config.yaml
norm: "layernorm"
norm_place: "pre"
init: "normal"
init_std_o: 0.0206
init_std_down: 0.0206
optimizer: "adamw"
warmup_steps: 464
decay_fraction: 1.0
decay_shape: "linear"
steps: 10480
dataset: "wikipedia_en"
MLP neurons of a small language model. Each row is named by its layer, matrix (up: input weights) and neuron, and shows model dimensions 16-79. Each number is 128 + 24 x the weight over its row's rms, rounded and kept within 0 to 255.
A block is one neuron, or neurons of one layer that tend to fire together. After each block is what it responds to, as a language model described it from the Wikipedia text at the highest values.

L2.up474 [152 145 139 133 140 138 161 131 137 147 161 135 123 128 136 135 175 111 116 142  96  83 119  94 157 116  86 135 154 117 118 150 126 119 122 132 109 132 115 142 143 142 141 153 145 135 119 120 130 125 135  89 131 121 120 131  57 110 106 110 114 126 154 118]
L2.up715 [156 124  81 122  74 130 118 127 157 121  95  96 103  94 148  86 109 133 107 136 108 130 116 103 124  97 154 162 166 132 180 102  92 113 123 120 125 126 115 125 133 153 162 126 126 112 113 141 133  88 165 147 169  83 119 176 109 105 109 147 143 123 149 137]
Mid-word letter fragments. Short one- or two-letter pieces (g, c, p, ar) in mid-word, usually right after a prefix piece like ex, re, de, di: di-g-ital, ex-p-ansion, re-b-els.

L2.up120 [134 147 123 145 132 140 147 105 135 125 142 149 129 153 132 140 108 120 128 154 108 134 126 129 140  89  98 107 128 109 110 118 114 119 111 119 162 141 129 100 143 182 113 125  72 126 131 172 123 162 142 169 139 167 126 120  86 148 169 126 159 125  89 106]
L2.up312 [141 107 121 124 131 116 145 107 131 119  99 128 123 104 124 141 137 121 154 112 134  91 134 138 123 118 145 157 137 109 161 133  96 125 128 129 141 106 120 101 118 165 100 153 143 129 100 158 156 103 133 133 175 116 145 126 143  99 101 132 150 156 103 132]
Article "an" and word pieces. The article an, especially in "was an American/Indian" opening lines, and an starting words (anxiety, anthropologist); also mid-word pieces like em, ur, ver.

L2.up641 [118 190 135 106 110  86 109 136 130 118 133 143  55 134 111 103 140 143 155 121 116 125 105  99 169 105  77 167 115  86 105 155 110 144 123  97 138 101  72  82 158 113 106 134 115 156  96 138 117 138 162 141  73 119 111 123 154 139 137 145 139 117 149 120]
L2.up738 [137 125 137 132 132 124 108  90 149 129 149 131 107 144 147 158 111 100 127 152 105 119 100 115 133  78 150 124 108  97 126 165  96 145  86  97 106 137 113  92 151 130 109 145  95 103 107 159  67 128 140 129 122 121 174 143 129 100  96 147 137 126 140 101]
Mid-word letter fragments. Short one- or two-letter pieces inside words split oddly into many tokens, mostly consonants like l or r, e.g. Estab-l-ished, Eng-l-ish, w-ri-tten.

L7.up119 [136 151 147 105 127 105 160 106 149 136 108 159  80  91  98 148 132 133 133 164  78 138 119 146 119  99 111 127 106 102 151 116 130 101 121  89 122 189 118 109 127 144 148 113 142 114 134 126 144 104 138 159 136 125 118 130 118 103 111 123 118 131 122 154]
L7.up308 [132 123 115 116  93 108 132 162 163 164  57 123 124 151 146 116 125 101 147 135 128 153  71 145 121 105 156 127  89 105 146 115 128 125  86 106 145 151 106 117 126 159 125 145 122 108 113 151 140 119 129 124 116 101 141 153 126 121 135 147 114 114  93 135]
L7.up384 [137 132  78 117  89 153 158 116 143 117 138 155 125 123  86 147 118 101 131 160  97 183 122  74 110 126 139 120  76 104 131 126 167 141  92  71 143 121 112  99 110  61 111 171 127  53 151 116  94 124 152 151 154 129 124 152 158 162  98 118 138 116 129 116]
L7.up439 [ 76  71 122 109 127 108 151  89 127 111 157 119 112 125 166 172 107 137 108 173  97 161 151 131 122 109  91 161 152 125 147 160 126 115 121 131 146 103 128 142 115 168 101 129 143 136 112 137 120  57 132 141 126 149 155 145  80 103 120 123 116  89 168 139]
L7.up527 [142 113 152  88 152 126 103 114 140  83 130 108 120 115 115 156 163  74 123 164 105 133 102 111  99 119 181 123 112  95 149 106 123 131 129 116 120 169 105 121 155 156 144 170  98  73 122 129 135  96 126 133 158 103 136 166 145 136 112 120 117 117 122 158]
L7.up534 [119 134 144  96 122 117 128 134 142 144 104 114 139  90 105 123 108  90 134 146 112 112 110 155 136 133 125 115 121 131 136 145  99 113 178 135 124 104 104  82 116 132 108 146 117 104  94 163 129  57 155 136 128 105 102 146  89 104 104 130 107 139 194 133]
L7.up653 [149 138 110 137  84 158 106 118 176 124 112 150 102 136  97 104 143 104  83 135 119 176 134 148 144 115 126 112 106  99 166 122 143 147 148  66 125  99 139 104 111 155 127 111  95 144  90 153 122 144 107 118 154 124 156 161 118  67 112 162  95  80  84 115]
L7.up753 [156 109 123 133 136 152 149 128 163  66 100 130 158 111 119 128 124 116 141 160 130 180 148 109 156 125 124 110 123 108 136 130 108 127 142  88 122 120 123  84 135 138 131 138 133 120  76 154 137 100 159 168 139 140 158 153 163 117  87 149 105  68 120 146]
Mid-word continuation fragments. Short word-internal pieces continuing a word, especially "li" after the prefix re- or dis-, as in re-li-efs, re-li-gious and dis-li-ke; also gu-itar and app-roached.

L6.up33 [113 141 117 118 105  94 138 116 134 135 112 156 135 132 151 144 106 163 145 169 144 115 111 114 123 103  82 121 126 137 157 111 101 171 151  95 138 129 115 126 111 154 141 112 114 101 136 125 191 134 153  74 134 108 145 137 120 124 128 165 148 136  96  87]
L6.up328 [179 113  73 114 120 122 150 146 127 127  68 150 103 123 156 114 105 169 155 151 126 136  88 143 116 148 123 156 163 154 156  98 154 148 153  95 116 117 134 140 116 173 158  87 105 137 131 182 108 114 163 108 159 146 159 139 126  86 144 158 101  86 143 118]
L6.up511 [103 121 123 105  97  84 110 136 127 116 102 133 114 137 127 112 132 197 135 147 163 150 118 136 108 108 181  95 108 114 168  89 106 121 116 127  96 171  94 125 146 181 116 110 109 136 106 186 121 148 116  75 184 165 143  90 106 107 129 143 118  91 137 123]
L6.up643 [150 148  82  79 118  85 151 117 144 114 107 142 131 124 147  86 106 118 123 139 136 160 157 156  85  92 141  92  99 137 155 116 119  89 130 103 124 161 118 131  69 128 137  88 122  77 155 157 170 144 152 130 116 148 119 101 135 108 113 128 103 121 121 153]
Word-initial prefix fragments. Opening pieces of longer words split into tokens, mostly "st" as in study, stream, strong, stayed; also some-, inter-, most.

L7.up280 [107 176  94 106 113  74 109  96 147 128  80 121 118  88 112 124 163 142 113 147 132 153 106 127 153 132 102 128 119 123 116 142 129 155 146  98 151 120 138 110 100 143 125 133 100  88 139 128 154 114 156 108 179 135 177 144  94 143 140 181 155 132  74 101]
L7.up385 [156 163 121 118 127 123 141 126 119 136 102 120 109 122 109 164 131 110 150 139 125 149  96 181 151 108  93 138 123 125 148 116 113 147  78 144 103 149 105 144 161 170 149 134  97 103 124 158 147 123 107 126 165 137  85  97 107 123 127 118 156 118 106 128]
L7.up422 [118 137 100  96 151  96 136 120 117 135  88 125 120 171 130 152 105 101 125 139 145 103  91 146 118 153 148 133  96  99 171  92 123 108 126 117 143 137 106 124  76 158 167  76 109 113 126 144 186 145 129  91 142 124  90 155 114  86 124 159 130 151 120 148]
L7.up443 [ 93 109 128 102 114 113 128 127 120 105 125  77 108 146 136 159 156  86 100 111 156 171 115 143 111 119 111 117 131 111 130 138 152  96  83  78 154 161 130 140 127 131 125 147 137  98 112 151 173 145 108 110 123 120 152 111  89 107 120 166 101 127 135 143]
L7.up466 [125 148 114 116  99 125 102 106 112 111 137 110 147 120 150 120 142 105 138 127 104 139 129 131  95 150 162 138 114 125 134 135 112 101 149 114 124 133 149 132  81 149 140 150 127 136 120 168  99 160 120 127 154 129 133 114  72 142 118 159  82 122 134 134]
L7.up523 [110 136  99  84 123 124 111 134  93 131  92 155 116  97 136 143 164 176 144 139 122 162 119  93 146 122 137 128 138 133 117 124 136 115 172 121 132 133 106 122 148 120 105  97 127 146 138 141 187 130 139 164 127 155 142 110 110 133 109 142 111  61  97 130]
L7.up672 [151 107 161 143 129 107 124  94 120 116 111 107 130 139 143 159 129 142 108 115 117 171 119  98 117 146 102 141 126 109 179 131 130 106  93 135 146 163  91 156  80 138 135  96 138 135 100 148 146  97 171  79 153 143 147 123  86  96 110 132 123  79 122 136]
L7.up679 [134 126 109 123 118 129 155 120 123 128 114 136 168 113  89 120 153 167 124 181 128 140 114 139 103 132 174 128 149 145 137 155 138 121 153 170 123 109 113 127 152 146 154 111 132  98 107 153 135 112 142 117 145 152 130 146 126  84 199 133  71 138 143 125]
Word-initial st/se fragments. Short opening fragments of a split word, mostly st or St (study, strategy, stuff, Studios), also se (seven, secretary) and re (Creek, Dreams).

L6.up39 [166 129  91 113  87 133 118 132 179  99 121 125 116 102 162 123 175 133 107 108 146 148 130 125 111  99 108 109 122 117 135  54  96 152 120 122 145 148 140 120  90 133 151 130  73 110 119 160 122 143 127 124 126 184 137 132 147 158 150 115 120 126 133 119]
L6.up89 [153 111 103 136  93 127 116  84 150 149  96 108  82 117 138 134 118 141 140 116 142 117 128 112 132 107  77 116  93 168 143 107 128 123 131 172 168 127 144 137 128 145 107 121 106 122 104 143 128  92 117 130 124 167 178 133  59 127 130 104 114  98 133 144]
L6.up132 [130 151 115 135  88 132 150 163 144  88 126 129 150 124 155 120 200 102 133 137 104 139 176 115 129  99 159  73 108 113 110 129 143 110 119 154 133  95 120 149  84  95 137 116  87 116 126 166 124 129 153 144 108 155 156 165 166 124 129 134 138 119 145 107]
L6.up217 [139 154 107 109 138 112 133 128 149 137 106 105 113 146 129 163 128 162 145 132 129 142 160 135 105  94 103 128  63 174 110 121  69 115 162 128 139  75  97  97  85 133 174 121 103 133  92 125 128 104 167 137 135 124 144 121 104  79 150 154 118 116 135 137]
Comparatives and word fragments. Degree words starting comparisons, like more in more than or more difficult and great in greater or greatly, plus mid-word fragments (pre-mi-ered, co-ast, Ra-th-friland).

L6.up104 [128 149 122 136 108  77 135 142 141 154 143 145 124 121 129 132 126 134 125 153 110 120 120 127  99 107 143 138  80 139 142 131  99 183 105  78 138 163 148 122 141 128 129 123 122 104  96 124 143  97 142 143 143 120 180 136 128 109 159 139 120  64 156 101]
L6.up329 [131 139 108 104 131 150 154 132 127 150 113 121 133 105 183 151 128 122 145 143 104 104  97 108  88 128 124 114 157 139 103 128 140  93 127 128 105 109 133  96 138 167 152 108 136 116 115 186 157  85 158 131 117 136 152 173 120 102 107 153  97 121 182 124]
L6.up402 [129 127  84  67 135 160 152 114 112 162 127 141 109 124 161 152 135 144  67 138 104 147 111 140 133 125 125 131 103 155 143 144 140 133 161 132 124 112  97 126 137 147 159 126 145 123  65 132 168 143 155 123 164 125 106 142  86 123 107 142 108 146 162 124]
L6.up605 [109 137  85 108 157 100 135 123 105 126 112 149 111  92 136 152 127 165 107 134 148 155  81 136 103 168 142  95 137 123 114 134 165 130 122  90 101 130 134 101 140 116 132 109 128  90 141 125  88  85 170 132 132 119 144 114  70  90 128 138 128  99 224 165]
Word-opening fragment "Li". Fires on a short first sub-word piece of a longer word, mostly Li/li as in Life in titles, little, literature, liberal, and sometimes Vi, Po, se, st.

L7.up30 [ 92 167  97 127 144 116 151 145 144 117 147 142 112  78 128 127  86 129  82  89 117 156 173  98 138 105 132 131  98 142 157 143 150 152 151 125 119 100 109 138 109 124 118 104 128 117 112  66 157 110 118 100 146 137 157 158 147 132 116 107  98  77  75 168]
L7.up50 [103 136  98 119 114 112 123 148 101 135 160 139 152  82 122 119 110 153 148 105 119 121 167 107 116 149 132  97 149 119  91 185 102 146 147 115 113 108 105 126 106  93 141 143 128 104 119 105 130 110 150 117 135 112 133 112 155 135 139 141 144 153 187 129]
L7.up176 [100 148 116 141 137 135 165 117 157 125  91 128 179 124 107  96  99  92 115 117 116 130 171 143 123 120 183 137  87 110 133 145 114 109 130  90 131 147 119 148 107 134 137 114 109  93 141 161 151 107 125 139 149 104 145 192 142 125  91 113 165 117 134 110]
L7.up281 [155 143  49 105 114  99 163 176 170 142 160 126 103  65 135 134 101 150 124 102 152 138 154 115 130 115 141 122 169 120 154 166 114 144 138 124 117  95 134 131 127 135 120 109 111 101 134 125 194 120 144  91 129  96 113 142 123 125 110 110 145  92 104 114]
L7.up453 [110 114  70 141 104 145 178 112 181 140 115 154 130  95 148 107 124 132  70  97  98 116 106 154 155  92 140 141 128 145 141 155 113 136 103 138 127  91  83 124 146 122 128 164  85  97 116 124 153 159 127 117 139  93 106 155 156  99 137 131 123  85 139 169]
L7.up533 [110 134 118 117 137 125 149 137 144 163  91 111 109 130 129 101 132 104 110 173 110  91 120 181  80 116 149 129  64 112 138 108 117 130 132 121  89 155 175 134  99 117 123 160 130 134 156 171 149 121 119 121 149 111 127 113 114 122 119 139 135 132 156 152]
L7.up566 [149  99 143 112 108 119 147 114 147 124 138  73 129 129 125 130 101 153 116 120 128 186 118 116 138 137 122 175  98 125 160 159 136  96 113 102 118 109 146 111 119 107 142 150 106 150 113 142 156 126 132  89 133 137 120 143 150 158 102 144 108 105  98 135]
L7.up655 [ 97 149 131 149 107 131 137 145 118 115 132 128 107  71 124 115 130 154 129 123 154 145 134  86 152 128 103 159 119 132 121 197 123 114 134 106 135  82 112 140 107 141 166  94 108 100 147  72 153  60 113 107 167 106 163 114 108 123  86 150  86 110 109  98]
Verb stem/inflection pieces. Word-piece endings that complete a verb stem or add its inflection, often before an object or infinitive, such as ad-d(ress), ask-s, ne-ed, en-able, per-mit.

L2.up8 [ 95 111 134 143  90 119 123 131 129 140 147 121  95 108 155 102 128 185 119  91 130  93 122 130 130 104 168 150 143 112  76 122  85 163 123  95 121 117 120 144 114 110 127 110  91 155 150 104  79 133  90 105 125 126 130 133 148 168 156 137 152 147 106 124]
L2.up442 [132 128  84 118 106 129 144 153 127 123 127 129 116  92 147 133 143 130 101 136 132 152 106 139 109 126 152  87 163 108 138 143 124 122 129 108 117 137 103 110 117 142 145  97 120  84 118 135 186 125 108  88 156 115 118 116 156  70 111 131 154 133 118 154]
Clause main-verb completion. Past-tense or passive verb forms after a subject or "was/is", often the final piece: stated, worked, born, found; also mid-word pieces like la-b-el, pro-duc-er.

L6.up163 [103 127 110  85 121 106 131 144 169 142 150 107 138 137 137 120  99 151 155 104 103 181 108 115 110 116  93 102 103 100 114 124 112 128  95 135 127 129 131 121 109 150 188  93 143 108 119 160 156 170 118 108  85 125 113 151 139 133 178 106 159 113 116 129]
L6.up410 [134 118 160  97 116 142 175 150  93  90 126 160 132  94 134  67  85 151 107 119 100 140 106 131 154 135 121 117 110 146 132 145  97  90 156 113 142  96 116 122 141 129 157 120 108  99 105 119 111 151 117 144 117 149 109 159 149 111 133 112 122  91 148 124]
L6.up443 [151  74 107  87 126 139 144 164 140 130 142 127 128 115 119 158  78 162 138 134 120 173 140 130 146 124 102 104  82 100 136 148 112 163 117 137 150  93 120 114 120 122 176  96 129  81 109 139 126 138  87 138 104 162 152 181 129 148 154 120 112 142 128 122]
L6.up545 [158 108 121 118 139 155 120 127 150 151  92 111 126 140  78 158 136 157 149 161 141 122 111 151 116 140 146 137 110  68 128 145 103 121 110 106 163 110 155 156 126 107 110 125 106  90 111 118 120  86 132  82 133 130 150 105 129 142 174 167 119  76 148 101]
Title-opening punctuation. Opening quote marks starting song or episode titles in track-listing and episode tables, plus hyphens and parentheses before proper names.

L2.up6 [154 101 128  89 108 106 160 119 134 131  89 155 108 121 125 136 127 113 110 150 110 146 130 131 122 134  91 142 103  94  85 128 106 159 110 145 142 141 123 121 107 115 133 141 166  98 151 130 156 121  77 141 126 143 158 134 133 147 156 155 119 145 120 113]
L2.up80 [108 128 104  86 125 108 161 111 146 141 115 184 156 131 132 121 100 136 130  91  98 148 142 107 106 127  66 147 123 119 161 141 108 143 100 119 175  88 170 127  73 165 191 124 181 104 126 137 140 149 135 122 115 112 138 117  76 149 127 146 137 130 149 154]
Block-start boundaries. Fires on the blank-line newline before a new paragraph or == heading, and on opening quote marks before song titles in track-listing cells, e.g. | "Exalted".

L2.up451 [122 131  98 141  94  83 138  86 133 132 117 119 147  87 151 106 128 123 156 155 137 101 136 130  76  98  74  89 133 151 111 145 152 135 125 132 149 113  85 139 141 134 142 132 122  97 128 176 154 166 110 144 153 140 122 142  98 153 123 130 134 123 136 141]
L2.up642 [135 142  98 139 121 128 109  92 124 129 149 135 136  99 159 153 136 148 113 133  97 138 124 150 106  61 115 163  79 164 123 115  72 107 130  97 141 111 129 144 115 106 139 144 126  88 129 133 150 106 122 134 163 150 129 141 122  99 140 115  96  74 151 123]
Quantity words and numbers. Number words and quantifiers, often completing a split word, like in two, fif-ty, fe-w, multi-ple, les-s, or several.

L7.up26 [113 160  89 130 121 132 158  97 137 149  81 127 126 140 110 164 133 138 109  98 104 159 129 147  79  68  82 143 143 129 161 133 114 140 124 106 157 104 146 157  89 159 110 143 168 135 136 128 147 151 110 108 124 131 165 123 166 146 117 116 144 102 133  93]
L7.up210 [126 132  78 144  67 158 141 131 128 107 122 146 149  98  93 167 136  91  86 177 151 123 125 129 118 111 129 115  80 125 170 134 108 105 141 107 168 110 109 130 128 136  98 155 145 120 138 147 181 158 131 153 121 117  77 119  94  88 120 126 119 127 133 148]
L7.up394 [129 130 127 140 138 126 179 159 119 162 105 115  65 114 122 123 107 134 113 136  79 109 128 135 135 135 153 148  62 116  91 149 138  81 140  81 125 133 127 136  60 136 124  83 111 113 119 149 116 152 173 115 130 164 125 124 117 128 138 128 129 106 127 103]
L7.up403 [ 97 169  97 142 158 144 132 144 104 164 144 111  62  68 109 140 128 127  89 137 117 153 112 112 159 139 102 163 103 110 150 112 132 115 170  85 171 122  85 112  95 136 127  93 130 112 133 116 144 126 119 154 120 119 130 112 129 134 119 172 151 116 157 106]
L7.up510 [129 135 120 132 162 114 126 132 138 136  98 116 132 134 125 108 174 136 131 134 149 136 108 131 131  71  59  92  89 136 143  79  78 158 106 106 132 167 125 152 132 189 123  97 129  83  93 155 106 168 141 135 130 102  88 134 137 150 157 138 105 107 101 115]
L7.up570 [ 92 157 125 150 115  85 119 116  81 118 157 103  74 107 133 131 120 137 102 139 138 118 112 136 119 137 126 138 112 109 117 126  80 146 107 103 136  79 169 156  69 123 123 121  98 151 128 144 138 147 146 123 143 147 108 115 129 150 162 156  93  97 147 109]
L7.up611 [132 171  99 161  65 103 109 118 142 145 137 113  96 123 123 125 134 163  61 125 149 124  99 139 101 106 106 136  98 137 114  96 123 123 146 143 183 113 136 137 112 174 120 118 112 107 139 169 138 117 112  92 134 134 195 137 149 113 148 148  74 130 113 110]
L7.up614 [118 175  88 141 129 107 137 117 114 132  51 113 129 150 136 120 171 136  62 128 147 172  90 136 110  95 123 133  80 103 125  95  80 113 101 119 141 149 116 121 113 190 128 128 149 128 123 194 140 133 136  87 136 140 125 123  99 117 153 135 103 153 139 126]
Quantifiers and ordinal determiners. Quantifier, superlative and ordinal words (often split mid-word) that begin a partitive or comparative phrase, such as most of, one of the, any other, next day.

L7.up130 [128 132  94 122 130 146 182 107 168 111 121 164  97 138 127  98 188  86 134  89 144 113 136 105  92 108  68 122 133 113 124 127  67 108 134 147 152 149  75 108 147 149  81 151 128 118 109 144 154  95 108 128 134 103 146 143 182  96 103 117 149 114 122  90]
L7.up184 [ 80 104 131 165 120 119 130 152 136  78 146 124  87 115 168 139 107  98 105  67 114 118 124  85 117 124 122 109 120 134 152  88 109 177 126 151 101 135 128 172 123 138 136 173  91 123  88 129 123  91 153 129 135 105 142 149 123 142 125 114  71 114 149 131]
L7.up266 [122 134  94 113 117  59 192 153 122 159 135 106 107  93 155 163 132 141  99 134 119 159  80 118 136 119 119 141 118 129 126  99  70 130  88 123 154 112  95 117 136 116 160 148 145 137 149 164 100  91 129  96 109  83 142 113 108 122 101 142 165 124 170 145]
L7.up330 [156 125  84 132 105 176 128 177 118 123 151 127 123 126 145 165  99 115 125 134 150 164 123 108 137 107 124 128 116 133 141 132 148 137 117  92 126  84 151  86 100 182  72 118 117 129 106 183 146 106 152  95 114  99 103 126 116 112 128 171 147 163 135 108]
L7.up343 [105 103 106 103 161 128 201 106 152  82 105 147 144 161 125 108 121 117  94 127 110 132 111 111 103 100 139 173 157 115 138 129 159 129  99 135 142 115  97  90  93 136 117 113 130 141 132 144 159  74 128 138 110 125 159 152 127 125 160 134 170 112 118 137]
L7.up376 [141 139 105 106 138 135 132 121 146 110 153 120 115 122 101 140 158 115 141 164 120 162 142 154 165 111 113 182 126 143 173 142 141  85  87 126  92 137  78 148 121 116 127 106  93 119 127 107 148 113 146 141 128  88  97 127 102  95 153 149 161 106 131 136]
L7.up391 [143 131  98 128 150 123 133 120 166 118 121 144  80 160 160 107 136 141 110 110  87 108 117 124 112  95 143 121 162 103 147 131 129 109  88 111 154 114 111 108 110 146 115 117  99 151 145 123 151  96 146 146 114  77 107 146  91  85 117 158 145  98 164 102]
L7.up417 [108 162 117 134 136  94 163 120 112  80  81 113 115 125 151 161 125 188 133 119 122 165 120  81  84 103 137  60 108 161 152 134 137 110 159 124 116 103 114 153  98  95 126 156 171  64 134 132 147 137 148  98 134 139 131 152 161  97 105 150 121 114 135 116]
Table row start. The pipe opening a new table row in track lists and standings, mostly before row 10 or 8, plus mid-word fragments such as aircraft, starring, slavery.

L6.up44 [ 98 149 112 152 151 119 158 108 172 115 129 134 129 126 117 165 110 105 105 133 153 133 114 138  95 157 107 105 138 132 148 131 134 128  84 112 135 136 127  79  97 173 158 114 136 156 101 145 112 138 129  90 128 129 145 135  82 104 156 133 151 135 146 116]
L6.up397 [128 156 141 130 110 177 143 106 214 139 147 139  91 119 134 135 117 141 117 129 139  99  89 153  83 133 109 144 117 136 133 119  98 125 108 150 160 117 134  99  92 139 117 126 145 125 152 121 187 102  69 113 105 129 157 109  62 106 172 133 136 152 132  95]
L6.up468 [137 123 105 115 130 164 156 128 128 104  86 130 142 134 118 100 104 139 121 177 113 124 104 118 105 101 117 127 132  71 147 154  91 162 150 104 157 131 134 113  99 169 135  88 132  99 113 158 140 115 154 123 110 147 109 109 113 108 176 148 155 153 134  67]
L6.up543 [149 139 115 168 121 117 135 142 114 140  64 131 112  95 120 151  80 137 148 115 138 109 122 140  98 132 144 139 145 122 128  95 113 148 126 136 126 101 102 111  98 116 175  94 175 139 119 158 167 111 132 103 140 132 160 112 131  97 113 150 150 151 141 115]
Word-initial "an" token. The token "an", mostly the article an but also as the first piece of words like any, animated, analysis, antique, plus some other word-initial pieces (Mar, tr).

L7.up58 [141 100 122 139 160 141 119 152 140 108 119  97 116 160 101 151 122  97 139  86 120 146 151 125 134  96 143 117  83  96 129 151 115 164 145 148 135  94 110  85 133 119 149  81 104  75  84 151 118 131  70 135 106 115 170 177 146 132 127 150 133  57 133 157]
L7.up102 [ 98 126 139 144 139 161 109 124 117 107 130 152 135 137 139 156 166 107 136 151 116 126 121 139 105  99 155 139  81 121 124 117 123 127 124 165 202 120 160 113 143 135 126 116 167 117 111 111 112 119  95 137 112 155 166 139  89 144 142 161 100  95 116 122]
L7.up329 [129  89 109 111 139 124 164 127 110 118 152 116 116 140 130 163  97 129 119 149 127 153 140 113 137 144 120 108 133 136 122 149 130 141 115 132 143  95 139 113 117 145 202  81 114  99 109 140 108 127  94  80 101 146 128 124 119 127 166 161 110 121 117  96]
L7.up580 [109 127 140 132 161 148 125 127  98  86 133 129 132 112 161 140 141 108 116 133 105 129 117 157 135 107 112 138 105 122 141 116 149 126 109 138 206 131 125 105 130 130 145 116 137 114 108 109 121 119  97 146  52 113 158 142 109 112 156 156 145 110 126 148]
L7.up600 [ 64 153 127 149 104 135 136 140 144 116 128 125 125 144 137 118 135 104 157 126 114 107 117 118 149 128 108 115 136  90 121 113 120 107 147 113 145 142 133 137 125 148 142 109  75 131 114 180 143 124 116 155 127 152 153 171  67 147 169 130 152  87 124  97]
L7.up647 [123 135  99 108  90 123 147  76 104 113 107  90 139 139 135 134 147 134 137 175 102  97 132 130 130  99 156 133  99 129 163 114 132 114 146 107  88 158 115 103 143 128 125 134 149 108 104 143 136 120 110 120 114 127 100 153 107  92 168 126  86 130  95 122]
L7.up673 [120 177 128 120 153  59 108 151 144 142  80  94 141 146 150 139 118 136 119 123 132 135  96 121 104  83 160 106  81 161 118 135 130 167 110 160 134 117  90 135 132 149 110 137 115 113 131 125 114 130 143 109 110 150 173 100 139 122 165 169 132 144 109 104]
L7.up723 [133 122 119 105  97 117 125 138 116 122 103 127 171 100 122 127 164 132 105 163 141 147 103 146  97 151 116 134 107  99 115 163 125 119  89 115 112 147 139 127 138 148 143 141 117 112  99 141  77 142 122  85 110 120 157 109 129 135 180 120 117 131  95 131]
Start of proper names. First piece of a name or title right after its opening: surname starts after first names (Mc, S), opening quotes, table pipes.

L2.up190 [140 128 135 101  95  68 133 105 108 152 109 120  92 121 196 126 127 125 140 124  87 144 118 127 100 101 127 170 108 122 107 137 128 106 154 138 153 136 125 148 113 169 177 120 130 131 153 140 143 111 110 150 168 135 155 127  87 155 138 153 107 104  91 140]
L2.up405 [152 128 108 113 120  76 133 112 183 100 133 128 140 136 154 104  90  95 168  96 157 137 142 102  87 130 148 141 147 100 176 102 127  62 127  73 173 159 144 133  65 201 151  98 140 149 133 159 135 161 116 118 122 146 145  94 108 124 145 156 119 132 116 117]
Mid-word "st" fragments. Subword pieces in the middle or end of split words, mostly "st" (dynasty, two-stage, stylist), also "se" (staircase, phase) and "ter" (long-term).

L6.up76 [126 137 133 110  92 110 133 114 146 173 108 143 122  72 150 127 103 159  84 151 139 188 118 145 126 120 136 115 132 106 121 170 106 140 158  95 143  74 139  99 126 107 132 115 126  99 103 127 137 145 131 100 176 121 172 150 104 106 111 148 128 106 119 111]
L6.up125 [116 105  82 119 115 150 111 168 161 121 113  97  68  77 155 107 134 127 141 122 163 173 156 151 140 134 124 114  87 133 156 141  95  98 149 121 154 111  96 135 110 106  90 151  98 116 121 126 170 117  96 123 170 118 128 138 117 150 141 140 118 107 148 128]
L6.up207 [ 87 113  93 133  89 143 140 144 127 138 137 147 132  76 145  97 117 173  89 119 147 114 137 105  65 124 140 108 157 163 166 154 101  91 121 115 101 132 114 163  99 108 128  97  92 126  97 114 141 130 174 104 128 142 144 131 141 123  82 125 176 115 188 119]
L6.up641 [117 138 109 104  96 135 117 150 148 157 130 102 100 121 157 131 128 205 102  87 138 120 148 146 112  86 151 136 147  87 134 161  96 109 140 138 104 113 144 159 115 125 119 104  89 120 128 133 121 147 131  89 158 116 136 142  98 130 143 145 131 138 156 116]
Finite verb stems after subjects. Main-verb stems right after a subject pronoun, relative pronoun or noun, often before an -s or -ed ending, e.g. make(s), give(s), start(ed), came.

L7.up60 [105 132 105  86 141 134 135 139 146 100 125 136 108 105 105  96  91 102 136 136 106 162 152  95 122 124 125 143 107 107 148 147 116 149  55 138 129 109 145 127 130 136 141 127 103 103 135 159 135 125 160 143 124 102 108  94 149 133 123 146 110  94 117 100]
L7.up146 [129 108  82  98  94 106 170 162 103 152 161 110 124  57 129 137 118 140 142 163 111 142 124 125 107 144 120 137 131 120 155 134 138 137 125 129 145  93 117 123 130 135 134 148 137  98 109 114 162  99 118 116 153 124 157 119 119  86 150 137 131 106 137 168]
L7.up286 [129  96 136  94 164 141 128 107 137 108 167 150 115 116 120  81  94 119 112 151 145 141 166 123 110 115 107 105 133 113 145 135  72 119 139 122 149 195 133 122 138 142 150 112 110 121 122 181 125 124 101 175 132 118  95 112 118 110 157 158 125 142 140 171]
L7.up445 [100 132 128  95 136 155 128 121 138 148 128 104 132 114 133  96  92 100 124 102 140 106 151 122 155 102 170 151 153 149 105  97  95 120 146 135 171 194 155  95 115 179 149  82 122 128 117 172 126 100 116 132 113 105 154 114  96 118 122 162  84 123 152 119]
L7.up452 [ 97 150 108 119 167 130 133 113 157 138 123 106 105 115 135  96 119 185 101 150 140 110 147 122 128 151 136 125 128 138 136 125  87 112 140 127 116 152 109 124  94 205  97 171 120 123 119 121 139 130 133  84  77  90 131 154 141 161 130 113  93  66 132 155]
L7.up537 [137 144 140 119 170 128 115 127 101 110 114  90  89 111 109 166  98 127 114 127  78 147  57 137 126 126 122 137 130 153 153 165 103 166 121 101 158 103 124 125 139 152 146 163 134  73  87 135 164  94 112 148 145  92 125 128  87 130 139 163 118 139 124 115]
L7.up547 [130 154 130 154 129 128  97  91 120 129 154 126  87 139 140 104 100 144 121 103 142 147 148  91 128 102 120  95 164  94 155 121 101 133 150 145 166 158 151  83 123 167 114 116 165 148 138 146 126 106 148 132 133 122 108 117  87 109 109 157  86  88 153 158]
L7.up724 [133 126 140 142 103 129 106 122 134 113  97 104 108 104 125 113  89 144 143 117 146 130 146 102 147  70  88 146 144 121 167 143 109 131 112 126 188 140 126 168  85 158 125 155 116 151 129 146 198 115 119 156 113 134 144 154 153 107  92 170 155 103 131 137]
Article "an" tokens. The token "an" after a preposition or verb, both as the article (in an increase, is an elite) and starting words (any, antenna), plus scattered mid-word pieces.